config = dict(
    hidden_size=192,
    head_dim=64,
    vocab_size=4096,
    norm='rmsnorm',
    positions='rope',
    tie_word_embeddings=False,
    learning_rate=0.0131,
    lr_mult_o=1.5,
    beta1=0.95,
    decay_fraction=0.913,
    doc_mask=True,
    train_tokens=485400000,
    dataset='wikipedia_en',
)
MLP neurons of a small language model. Each row is named by its layer, matrix (gate and up: input weights) and neuron, and shows model dimensions 48-143. Each number is 50 + 12 x the weight over its row's rms, rounded and kept within 0 to 99. A neuron's up and down rows have the sign that makes its largest values positive.
After each neuron's rows, "fires after" lists the tokens most often just before its 100 highest values on Wikipedia text that the model never trained on.

L7.gate379:30 83 34 43 50 38 34 51 43 64 68 48 58 80 47 21 47 48 23 57 53 32 39 64 46 38 36 46 54 38 55 48 41 52 39 69 56 53 31 58 40 55 62 50 53 49 32 58 43 36 61 64 52 52 46 65 47 53 37 68 46 50 71 36 59 41 49 66 38 43 54 56 49 27 54 50 73 37 41 59 53 43 41 56 42 68 41 56 45 49 47 71 41 29 29 55
L7.up379:47 50 63 49 64 68 49 47 51 65 48 51 72 63 54 62 42 28 37 54 50 50 45 52 68 45 21 55 52 56 39 37 49 35 46 31 43 54 45 49 54 67 44 67 38 46 40 51 66 66 62 77 65 33 55 66 58 35 51 53 52 57 36 48 50 40 42 59 39 29 53 53 71 38 63 54 40 52 25 34 41 47 55 58 40 32 37 43 57 49 61 45 70 56 34 62
fires after: " ", "–", " $"

L3.gate620:33 64 36 48 43 32 42 38 57 38 50 52 26 43 44 39 57 35 49 46 26 61 53 38 60 58 70 85 48 30 29 46 61 29 54 59 32 37 49 46 31 50 58 63 63 46 64 40 64 50 53 61 43 46 65 35 66 51 59 59 42 56 38 58 31 40 57 41 34 33 43 49 47 42 59 63 59 50 47 49 55 44 68 41 41 59 58 53 37 59 57 51 70 51 62 69
L3.up620:45 50 47 44 75 28 58 50 63 61 55 57 34 36 50 27 52 33 49 38 49 43 48 58 67 48 46 54 36 52 55 67 49 54 18 49 55 47 57 45 48 50 70 74 42 54 44 49 49 48 55 61 45 47 37 59 43 31 44 62 52 57 63 58 67 54 43 29 39 47 52 63 58 41 70 44 53 49 62 54 32 40 50 69 60 51 46 33 49 41 53 29 53 29 57 58
fires after: " a", " an", " A", "-", "A"

L3.gate61:44 53 42 55 56 38 54 37 58 42 52 45 78 62 48 38 22 44 65 74 50 41 64 28 24 59 61 44 42 41 58 67 46 43 55 30 49 31 69 51 32 73 59 76 39 46 55 59 57 54 64 39 32 64 65 68 59 59 63 46 33 42 18 53 50 46 45 49 64 55 60 34 60 68 56 53 57 62 46 64 57 55 46 38 41 67 32 67 49 48 75 50 63 49 58 56
L3.up61:57 53 49 33 51 53 41 48 56 57 36 57 63 63 42 36 44 55 66 36 61 44 31 28 63 44 27 42 33 37 40 56 47 39 52 46 44 50 32 37 47 57 42 50 50 37 43 34 36 35 37 46 62 52 63 55 31 46 36 23 49 40 58 58 37 22 32 69 55 46 44 64 46 35 41 63 52 57 70 68 68 59 55 35 52 52 39 37 56 73 61 50 54 60 62 53
fires after: " S", " T", " r", " R", " St"

L4.gate397:53 42 47 52 44 48 76 43 32 57 30 41 46 28 34 28 56 30 67 27 50 70 42 51 49 50 59 37 61 69 33 45 43 38 40 43 41 61 46 64 56 51 38 52 48 50 55 58 42 77 73 45 39 51 52 52 54 34 63 54 53 51 45 51 43 44 56 48 54 57 48 48 46 45 75 68 81 38 44 32 37 41 66 56 46 44 66 48 37 57 50 57 31 37 56 50
L4.up397:60 47 49 57 68 43 64 53 43 38 59 58 49 19 65 50 70 55 51 62 59 37 54 40 47 68 64 70 51 56 45 56 57 71 69 39 51 55 45 48 77 42 70 72 51 41 33 70 55 45 41 48 45 37 67 64 67 43 52 43 48 54 54 42 48 50 51 57 34 57 39 51 56 55 54 54 47 49 58 51 28 46 80 34 45 70 65 52 75 72 65 49 18 71 57 59
fires after: " F", " H", " f", " D", " n", " t"

L7.gate460:40 48 30 43 55 46 28 41 24 50 58 57 38 43 47 46 40 70 48 68 42 32 56 44 50 51 53 47 56 59 35 53 47 54 42 42 21 35 56 50 58 42 28 32 46 63 79 51 37 36 85 39 35 37 27 42 51 37 44 56 14 54 49 61 51 56 55 55 21 44 51 44 52 46 60 69 44 57 70 39 46 61 56 57 58 57 39 53 27 65 50 43 59 68 35 49
L7.up460:41 43 77 55 36 62 31 41 42 60 48 33 56 55 30 31 55 68 52 55 49 61 53 66 38 55 78 58 45 51 48 58 59 51 42 58 44 38 62 50 38 45 43 54 46 40 53 51 42 39 60 40 35 64 37 62 64 63 52 40 49 74 34 49 36 50 38 56 61 60 39 46 25 69 35 57 48 21 49 49 52 53 40 32 65 58 58 65 31 56 49 35 49 52 36 43
fires after: " to", " "

L3.gate517:52 52 49 61 52 46 54 12 50 69 44 40 52 36 38 63 30 53 57 44 46 67 62 58 62 47 53 47 63 44 55 71 50 23 44 24 59 32 50 71 49 53 47 44 55 58 53 43 69 45 40 50 53 40 26 25 43 42 44 68 61 39 25 32 41 29 41 47 49 75 43 39 48 40 39 45 59 47 34 61 48 40 38 35 54 62 44 70 58 63 65 45 54 57 52 56
L3.up517:47 59 35 71 46 40 55 48 62 48 40 42 70 57 47 70 47 22 44 47 56 43 59 36 37 40 53 67 73 50 41 39 53 67 38 47 46 52 51 26 38 29 56 61 62 47 57 33 63 48 71 67 53 47 48 52 76 61 53 33 46 47 64 30 34 42 54 57 58 54 39 53 15 41 56 53 45 47 62 63 54 37 59 50 70 33 64 55 56 40 51 60 70 43 45 61
fires after: " the", " p", " l", " on", " remain", " P"

L4.gate42:71 57 62 28 36 51 43 66 49 74 55 49 50 43 42 52 66 25 43 30 67 60 63 56 42 72 60 51 40 42 68 57 44 42 42 66 51 24 25 55 61 60 45 36 43 36 40 64 41 50 51 47 53 46 52 72 51 50 64 51 36 54 47 54 26 38 77 48 62 44 57 35 68 48 41 72 39 58 65 63 46 78 43 37 64 46 43 39 57 56 72 39 56 59 50 51
L4.up42:51 35 24 30 58 24 55 45 57 69 38 69 43 48 32 25 50 57 55 60 55 48 60 62 49 61 59 39 55 54 47 52 60 55 36 61 57 74 36 54 49 56 43 56 31 45 43 53 60 42 62 48 44 44 39 57 52 38 51 38 43 68 60 52 72 39 69 49 23 42 54 45 48 58 62 69 66 79 41 47 37 42 47 55 39 47 50 45 44 43 31 76 48 78 61 49
fires after: " S", " s", " W", " w", " h", " dif"

L4.gate736:50 47 67 53 49 31 66 42 53 45 43 31 32 64 48 75 37 38 30 65 53 59 57 50 48 53 49 50 34 58 49 39 45 68 28 58 36 52 56 36 38 46 54 45 49 59 40 54 46 49 47 54 57 74 58 66 64 48 54 45 52 46 65 51 67 40 31 53 55 63 42 61 68 58 66 50 36 48 44 48 65 57 51 52 54 69 34 26 51 71 34 41 53 40 45 39
L4.up736:30 41 37 32 51 50 50 47 37 37 50 69 50 55 45 37 45 15 63 48 54 62 39 77 59 59 43 65 51 53 53 55 60 68 65 53 56 56 40 52 59 45 31 27 32 68 43 46 50 41 59 49 68 62 65 60 27 60 68 58 65 48 52 59 34 40 56 49 52 44 62 45 51 54 55 46 36 36 66 41 35 32 59 40 55 54 83 31 39 56 51 56 60 45 37 55
fires after: " ", "0", " days", "och", ")", " Alex"

L3.gate468:38 46 43 67 65 57 53 54 35 43 51 41 68 52 44 44 58 59 46 51 50 66 55 53 23 34 67 21 46 52 57 81 48 53 71 33 31 37 50 52 55 45 52 29 35 65 65 29 29 57 60 31 51 45 67 37 61 47 29 50 63 59 64 77 63 41 52 62 48 47 44 20 52 47 42 40 46 54 56 74 60 59 47 23 42 51 41 32 45 57 44 40 28 86 55 55
L3.up468:63 37 37 60 40 52 45 62 66 48 40 51 87 44 64 34 66 36 41 52 44 51 72 55 46 32 63 38 41 63 58 52 47 30 48 74 57 59 30 59 50 50 40 26 46 76 54 47 31 63 45 46 52 58 61 44 36 53 28 49 45 45 63 53 51 54 38 56 56 40 51 50 52 31 61 64 52 44 68 43 34 65 52 54 59 51 57 28 46 31 41 60 60 39 74 46
fires after: " S", " s", " f", " F", " c", " the"

L3.gate29:54 67 54 23 43 42 64 53 67 31 39 41 52 73 40 74 42 57 55 66 36 38 36 56 35 47 45 47 54 59 52 44 36 54 73 61 52 57 48 63 70 49 25 79 38 56 57 53 35 56 73 55 24 46 55 37 46 43 52 41 43 35 50 54 53 64 57 52 42 65 29 32 58 49 48 38 56 49 54 32 45 47 52 56 34 41 35 44 33 52 49 45 80 51 67 58
L3.up29:45 44 58 54 60 85 61 49 54 48 51 46 71 59 51 49 42 62 44 58 50 44 35 58 45 34 62 62 58 45 41 55 43 53 64 26 62 58 41 43 35 64 24 43 70 46 32 36 51 58 22 59 47 62 62 57 44 66 45 51 74 44 37 56 58 45 52 74 70 72 32 24 66 35 60 39 40 41 63 46 41 64 49 46 50 38 46 45 32 54 48 28 65 44 32 36
fires after: " R", " r", " Ch", " (", " profess"

L4.gate451:16 58 55 29 42 34 65 50 38 44 61 59 42 53 48 32 29 45 51 49 41 56 50 46 60 40 65 38 43 45 34 42 52 39 36 55 65 39 36 60 60 51 28 51 50 52 46 60 70 40 63 48 46 34 62 57 65 63 48 51 47 55 58 39 51 64 45 32 47 71 54 40 64 51 40 51 51 62 51 37 44 36 59 42 69 44 23 57 52 44 47 49 40 41 47 75
L4.up451:55 54 58 32 27 55 57 76 33 22 53 64 37 25 42 60 37 30 55 36 44 54 65 67 71 31 63 58 60 49 45 70 60 52 50 49 51 24 66 47 51 49 42 53 44 36 44 53 47 40 43 42 54 47 60 50 52 44 56 29 40 46 27 61 74 58 53 39 54 63 50 40 62 55 56 37 53 43 49 47 58 60 71 47 61 69 36 57 61 69 37 46 70 40 55 55
fires after: " one", " was", " is", "The"

L3.gate605:60 50 51 57 64 37 61 43 58 59 62 60 40 53 43 54 41 40 40 42 49 37 54 44 51 77 49 61 70 35 39 48 53 47 29 39 62 37 81 54 50 72 39 51 58 45 49 24 71 41 50 64 45 61 50 62 51 61 42 43 40 45 46 64 57 55 64 52 38 50 43 46 48 56 39 38 49 73 26 57 67 37 45 46 32 41 54 47 80 37 48 32 56 33 59 60
L3.up605:54 24 40 45 43 78 55 74 47 59 74 37 60 27 59 28 34 54 61 48 41 45 49 42 54 51 58 48 43 59 41 36 59 72 46 47 41 50 51 45 55 39 45 47 54 39 39 34 64 59 59 44 43 66 46 59 42 47 45 58 36 41 65 21 53 51 36 31 75 49 55 49 42 43 73 43 53 60 50 63 55 52 68 29 59 35 35 61 61 78 34 55 59 44 52 43
fires after: " the", " The", "The", " a", " his"

L4.gate757:29 45 45 53 65 64 32 38 69 58 44 23 40 43 61 55 58 43 29 43 75 55 58 44 48 54 62 62 73 38 61 70 49 65 58 62 49 48 51 43 35 56 42 68 66 38 40 53 46 51 45 67 47 74 46 47 46 53 35 54 54 48 22 56 48 65 37 49 42 49 57 61 23 46 49 37 71 59 61 34 23 53 60 42 42 51 32 50 45 69 40 51 68 50 59 48
L4.up757:70 52 47 45 21 43 45 67 49 63 43 54 64 63 28 51 53 30 48 66 58 39 49 50 37 39 59 43 54 49 76 52 52 45 49 39 58 44 59 48 39 55 57 27 63 47 34 28 51 53 57 70 43 70 37 48 46 43 36 38 46 45 46 43 72 40 73 76 51 45 30 57 48 49 55 37 55 37 63 55 48 48 36 35 46 71 49 45 38 49 68 32 22 28 54 29
fires after: " g", " earn", " to", " a", " ob", " hold"

L3.gate198:54 32 66 40 67 54 70 66 55 31 46 61 64 40 56 59 41 46 55 28 54 69 67 26 42 44 46 39 59 58 56 53 61 45 56 33 45 49 43 35 42 42 54 54 62 60 48 36 63 48 68 54 54 51 39 61 62 63 39 32 38 35 59 56 43 35 61 39 57 38 37 51 56 31 52 33 46 45 40 45 46 41 41 70 58 44 47 49 64 46 65 54 56 50 52 52
L3.up198:28 75 52 23 66 42 66 40 52 35 27 65 46 43 46 62 61 50 55 53 52 56 49 30 67 59 51 49 61 43 39 55 68 52 50 45 37 57 36 43 29 60 45 45 48 58 44 67 38 51 50 14 46 33 36 63 35 50 55 35 37 58 68 61 67 43 61 47 52 61 65 61 50 40 41 46 41 34 58 59 34 70 52 52 54 36 50 42 62 57 46 44 90 52 48 40
fires after: ".", " profess", ","

L7.gate174:73 47 41 43 57 60 53 49 55 58 75 50 52 55 55 54 57 37 66 38 29 58 46 48 51 37 74 38 35 44 53 51 50 44 35 48 47 33 46 46 67 58 36 59 51 39 54 46 74 71 83 67 42 29 31 44 54 56 45 48 49 47 48 59 44 47 51 42 32 33 36 78 28 61 54 62 68 63 53 47 50 64 50 57 54 38 51 15 43 32 48 43 48 46 28 58
L7.up174:44 24 31 82 38 59 40 44 53 47 35 35 54 33 63 70 66 69 67 49 50 49 49 32 63 57 50 41 48 62 46 55 59 33 40 43 71 55 44 50 50 53 54 40 49 47 44 44 59 32 61 49 32 59 42 47 60 50 43 53 65 38 36 56 36 61 45 57 65 50 50 49 38 46 46 34 44 66 65 44 55 31 47 60 56 29 66 44 60 25 47 44 38 25 22 45
fires after: ".", "′", " (", "°"

L4.gate235:37 29 48 55 62 51 46 63 61 55 46 33 51 77 53 53 34 64 52 53 53 54 51 43 43 53 58 64 77 34 45 64 60 51 35 36 40 46 51 55 38 54 56 44 31 40 55 55 50 56 67 20 46 41 47 83 44 63 60 41 61 48 58 28 74 41 59 31 43 56 41 39 58 45 49 26 33 46 37 53 40 47 66 50 53 46 74 39 45 65 61 40 41 48 16 58
L4.up235:58 56 54 58 55 41 55 52 55 45 47 47 49 70 47 55 67 38 47 47 58 26 50 69 49 53 41 64 38 51 49 24 76 51 42 69 31 65 47 49 66 47 53 44 21 46 70 43 23 67 43 61 59 47 50 47 31 59 38 60 50 44 57 42 49 49 53 60 44 36 69 44 47 56 42 50 26 43 51 42 58 39 56 66 35 29 51 42 47 63 55 65 67 31 46 46
fires after: " ", " had", " were", "."

L3.gate404:53 52 67 38 65 27 54 44 65 67 50 40 58 35 40 50 38 37 19 53 42 58 54 45 53 50 56 57 67 66 46 33 47 55 51 46 30 64 63 72 65 34 57 59 50 48 59 37 43 41 40 45 62 57 74 60 47 56 55 47 52 56 55 66 54 56 39 56 50 71 41 49 63 52 50 40 42 34 51 62 61 53 37 62 26 46 35 55 54 55 47 56 62 40 69 49
L3.up404:54 47 74 25 59 63 45 59 35 56 46 48 48 46 35 63 54 57 31 47 53 48 56 59 46 57 71 54 35 49 40 45 63 55 71 57 71 40 25 52 42 44 28 27 52 39 66 37 46 54 48 62 50 59 38 63 60 43 45 43 43 46 56 47 50 55 59 65 45 53 28 50 47 50 30 53 55 44 43 54 46 52 50 46 57 32 56 69 45 55 62 49 31 27 53 75
fires after: "201", "200", "199", "202"

L7.gate37:63 41 35 74 35 56 67 44 49 67 59 57 72 37 71 43 56 49 48 64 40 40 44 38 43 63 73 57 24 41 49 55 62 15 49 71 38 62 67 43 42 50 75 32 39 45 61 45 29 39 68 69 42 49 52 67 36 64 35 42 52 32 45 32 49 69 52 57 53 53 53 51 46 22 41 41 57 58 64 58 35 63 39 50 67 45 45 44 45 47 55 55 46 47 52 58
L7.up37:58 45 43 26 42 43 70 55 38 66 57 44 40 65 50 58 64 49 47 61 35 42 45 42 50 52 46 52 52 33 49 72 63 35 59 50 43 72 57 49 54 55 49 50 40 58 48 59 71 47 52 75 61 47 26 72 33 47 57 33 45 59 35 59 67 60 54 79 63 65 64 73 40 55 35 74 56 61 53 38 59 33 50 43 41 57 49 46 48 60 45 48 57 45 39 39
fires after: ",", ".", " ag", " He", " Votes", " he"

L7.gate512:29 53 66 46 37 47 59 59 52 35 40 61 98 35 45 60 74 40 41 44 57 38 68 39 49 68 44 33 53 74 44 50 66 51 64 60 56 48 49 61 66 36 42 68 59 39 48 48 68 37 47 49 35 65 33 47 69 45 27 53 42 68 55 51 65 37 58 45 32 49 31 44 51 46 51 50 50 49 51 34 48 43 51 68 49 54 49 50 78 38 41 45 57 47 65 25
L7.up512:38 49 46 36 60 60 67 29 44 58 52 44 42 40 32 40 22 43 45 57 64 54 48 48 32 38 57 45 47 26 52 52 42 54 44 48 71 79 58 50 57 59 64 50 78 59 57 38 43 56 64 49 34 33 41 49 43 29 31 46 84 66 48 39 53 59 76 51 54 82 52 50 54 45 59 51 49 51 49 66 44 58 40 37 47 46 28 40 61 55 36 49 38 60 63 59
fires after: " in", ",", "\n", " December", " In", " until"

L3.gate54:41 53 55 48 46 50 56 49 63 53 64 30 45 60 34 50 65 46 40 48 36 46 46 58 66 42 51 59 58 33 51 65 57 41 53 31 39 25 80 49 34 54 32 53 64 77 50 64 58 69 70 63 53 61 62 43 40 43 48 45 51 47 57 65 72 60 61 57 39 61 52 53 62 47 22 31 42 52 47 35 40 27 51 50 52 38 58 63 62 60 58 50 30 66 43 35
L3.up54:27 48 49 21 37 61 48 56 50 43 38 24 35 45 53 31 43 59 55 44 69 39 68 53 67 64 53 44 36 58 52 42 39 69 46 29 51 42 37 59 60 62 41 34 58 66 72 43 65 59 49 46 69 21 46 55 35 49 39 47 40 45 30 50 66 50 48 70 56 52 51 44 51 45 53 46 43 39 61 60 29 49 65 55 47 60 59 55 52 54 69 53 67 62 33 38
fires after: " B", " h", " K", " Sk", " b"

L3.gate246:66 55 34 75 51 33 39 48 50 54 53 46 33 36 45 60 44 85 47 41 33 60 55 78 63 54 50 27 43 43 55 69 79 38 55 54 61 53 19 51 73 65 57 29 59 52 53 41 60 75 30 41 33 55 64 48 41 52 47 46 48 81 63 73 37 48 42 74 28 52 59 36 62 56 53 58 32 27 50 48 38 51 37 44 56 50 54 42 51 63 49 45 33 78 44 57
L3.up246:38 64 51 54 41 37 48 49 60 55 62 49 65 57 33 42 52 37 55 56 46 60 40 55 51 61 53 49 46 41 44 63 28 47 60 26 54 61 64 59 37 48 58 65 26 37 38 39 46 48 87 34 56 37 46 56 32 35 43 23 60 23 25 43 54 59 46 63 62 50 75 66 46 41 37 44 72 60 63 32 26 32 56 65 55 19 61 33 59 60 54 62 64 56 59 55
fires after: " S", " T", " s", " Ev", " Sc"

L3.gate332:58 57 37 34 33 50 43 53 48 55 62 40 49 65 62 70 42 42 49 61 61 80 44 43 65 55 48 25 32 51 52 60 61 39 61 50 53 63 67 53 66 53 44 57 49 46 67 40 61 58 48 40 46 50 47 60 51 64 57 65 33 44 34 34 61 48 35 36 71 62 37 35 30 22 43 42 57 62 52 42 35 39 62 55 35 61 47 48 67 67 61 61 41 48 68 39
L3.up332:51 37 48 52 53 58 64 47 45 66 49 35 50 62 58 47 43 58 53 70 31 59 50 53 51 32 55 52 61 49 38 65 61 62 74 56 44 60 31 33 49 44 43 50 66 47 45 42 59 44 44 49 44 50 53 50 56 10 51 51 42 45 49 26 44 42 55 60 50 50 49 43 33 31 40 46 63 47 44 56 51 46 57 39 73 67 69 52 47 56 61 44 43 62 46 37
fires after: " was", " comp", " own", " –", " stud"

L4.gate157:60 53 47 74 42 72 33 42 50 50 69 63 75 48 51 60 52 46 50 64 45 33 51 48 48 35 56 52 77 59 42 51 56 56 41 47 69 54 65 32 48 55 58 52 52 56 51 40 37 44 64 52 40 45 57 45 57 50 64 59 46 51 63 40 60 33 50 47 62 36 34 30 53 49 43 60 32 40 47 51 50 24 73 54 53 83 69 61 50 57 60 65 61 50 50 60
L4.up157:29 72 50 50 50 33 33 35 69 29 62 64 37 36 74 50 47 51 63 35 34 55 62 67 49 51 61 52 37 46 52 55 54 62 49 63 51 32 38 41 55 57 47 60 66 43 38 42 44 48 48 64 49 37 50 56 39 33 37 48 71 45 51 52 37 39 61 39 74 61 37 64 31 53 50 37 41 43 43 62 56 60 42 54 54 49 47 62 41 48 27 52 70 47 68 52
fires after: " on", "On", " P", "em", " July", " December"

L7.gate417:57 57 38 67 57 39 30 58 50 55 56 55 54 51 49 59 52 50 45 47 50 47 58 48 41 44 40 38 63 43 33 54 60 56 65 46 62 18 41 58 42 49 64 52 52 42 53 51 42 44 76 79 29 73 75 48 43 43 33 38 65 63 43 62 42 50 60 54 54 54 44 55 35 57 47 60 45 65 74 53 45 57 63 70 59 70 33 45 37 55 30 43 53 50 54 38
L7.up417:51 43 37 30 56 67 48 58 45 56 51 53 35 35 56 59 48 76 46 48 52 59 51 54 52 48 35 47 50 46 65 49 53 74 37 56 41 14 38 55 56 33 82 38 55 49 68 49 24 60 57 39 39 71 43 56 50 46 44 77 56 53 68 42 50 66 48 66 34 52 44 55 37 44 25 44 51 49 57 55 71 37 45 50 84 36 40 46 49 45 73 52 74 43 66 47
fires after: " |", "|", " G", " P", " M", " C"

L3.gate227:32 46 49 53 53 33 55 36 38 41 49 35 46 39 72 64 55 16 38 35 37 37 50 38 56 47 53 46 74 56 38 47 50 70 58 39 66 55 43 55 70 54 57 47 72 53 47 41 49 25 57 46 43 53 27 36 56 69 54 34 50 75 41 48 41 32 61 56 42 48 27 53 36 51 43 60 47 51 44 40 40 52 81 45 38 48 29 39 49 69 52 49 45 40 43 63
L3.up227:71 63 50 48 60 58 30 62 31 53 71 31 62 60 23 51 59 38 48 56 76 45 64 72 56 40 48 50 66 46 63 53 50 39 58 47 54 43 35 70 49 44 67 68 24 56 49 30 56 52 38 39 61 72 76 62 49 28 63 20 49 52 48 75 50 45 41 42 42 53 47 47 37 31 40 28 40 56 56 70 59 42 66 49 41 41 46 57 41 38 49 68 37 54 64 37
fires after: " A", " a", "A", "\n"

L3.gate190:36 57 57 49 43 34 59 48 37 47 59 57 41 53 55 36 44 40 55 46 48 37 40 56 77 67 53 65 75 56 41 43 37 46 68 77 65 42 49 62 45 37 54 45 32 56 40 36 40 48 63 58 44 35 40 56 63 31 68 46 68 60 73 39 53 44 55 26 60 35 57 41 61 39 65 55 45 57 43 70 57 50 55 41 29 55 64 54 56 65 51 41 45 37 54 57
L3.up190:53 48 53 50 33 43 72 49 72 45 58 55 41 30 42 35 69 55 59 54 74 65 44 53 58 48 40 67 46 37 67 47 55 63 46 49 37 42 56 70 63 70 66 32 32 36 59 39 23 52 47 38 34 42 60 44 48 23 34 60 41 36 51 26 48 38 40 28 45 63 65 52 46 42 38 61 37 58 57 58 40 45 44 46 51 43 37 46 35 57 48 41 31 59 53 50
fires after: " F", " Sh", "h", " H", " f", " rele"

L3.gate379:40 63 42 63 63 63 49 33 33 57 41 52 77 68 69 43 41 47 55 56 76 68 66 47 54 56 56 44 61 41 50 49 55 37 42 59 47 61 63 60 57 63 42 57 50 52 30 38 69 64 48 57 51 37 61 36 62 51 37 34 61 60 54 47 54 66 57 49 44 77 49 43 70 59 68 33 63 28 47 41 49 40 42 63 52 61 44 29 44 44 52 56 72 62 44 51
L3.up379:54 48 32 46 36 31 34 33 63 30 41 61 53 49 52 37 47 26 56 50 52 71 43 41 60 69 44 40 32 51 66 54 54 45 67 49 69 43 33 50 38 52 53 31 60 43 57 46 57 65 62 60 45 54 48 47 44 57 37 60 51 65 72 48 49 50 33 48 28 37 50 60 34 39 70 53 48 51 31 53 23 57 37 53 58 34 61 34 61 20 44 46 41 53 31 42
fires after: "\n", ")\n", ".\n", ":\n", "im", " pre"

L3.gate679:33 42 63 52 48 42 47 37 33 47 67 46 48 66 58 73 29 67 53 55 70 49 50 31 49 43 66 47 58 38 74 55 38 32 61 35 51 63 53 61 46 53 40 35 67 54 48 35 36 46 82 60 55 54 56 39 32 48 70 52 38 45 72 70 32 53 45 52 60 34 61 65 50 27 52 41 47 50 42 45 52 57 58 54 51 40 61 50 51 64 52 57 42 42 51 51
L3.up679:42 44 55 33 43 72 41 34 61 65 58 50 45 48 63 58 64 51 71 38 57 44 64 40 82 51 56 47 51 51 34 73 62 52 38 49 60 57 43 43 67 51 37 32 53 63 41 47 43 41 61 33 49 53 20 29 39 45 69 64 49 41 37 54 62 64 49 46 50 51 42 52 31 39 51 43 41 46 37 35 37 51 54 60 31 52 57 24 65 66 44 51 54 41 40 61
fires after: " p", " B", " b", " f", " P"

L7.gate51:54 29 25 48 25 75 86 68 60 55 65 28 51 30 70 62 51 32 67 62 44 27 56 67 44 53 51 54 60 30 53 66 35 21 47 37 62 49 41 66 28 70 62 68 50 70 63 46 67 57 55 71 41 49 22 58 54 54 28 63 66 52 46 59 40 46 48 60 44 33 61 48 53 42 39 51 55 63 68 40 56 59 62 50 48 65 46 54 42 54 31 37 50 35 68 64
L7.up51:61 46 52 71 38 53 47 24 63 37 74 60 45 35 67 50 46 54 20 30 41 63 45 38 53 65 45 56 51 46 51 70 39 31 51 74 47 40 31 49 64 58 52 40 48 76 60 53 51 62 40 55 74 56 55 46 60 44 64 57 45 48 39 50 65 27 57 38 57 52 28 56 63 61 52 34 42 58 35 46 36 34 43 36 41 45 45 29 55 59 24 43 44 54 50 44
fires after: " ", " the", " in"

L3.gate592:40 60 45 41 42 50 22 50 60 65 53 60 36 59 42 59 41 76 52 31 62 50 54 57 44 44 40 43 40 72 62 45 81 43 60 48 44 61 48 64 42 51 59 49 24 43 39 44 40 29 59 38 53 54 28 61 47 62 62 58 51 55 50 60 50 60 57 49 42 60 61 28 61 55 48 52 54 38 44 53 40 12 70 53 37 46 29 59 57 58 52 60 51 55 47 26
L3.up592:57 56 37 41 65 39 60 46 30 43 52 39 42 56 57 45 47 66 63 59 45 39 51 71 46 53 45 51 61 40 43 60 59 50 60 71 66 19 45 52 41 57 59 50 47 69 61 47 37 48 47 50 46 65 31 53 52 61 44 49 55 49 48 79 70 57 47 44 24 61 61 42 49 42 43 74 35 43 53 64 57 45 23 42 49 59 68 60 32 57 52 61 66 57 51 25
fires after: " m", " M", " ar", "u", " b", " Az"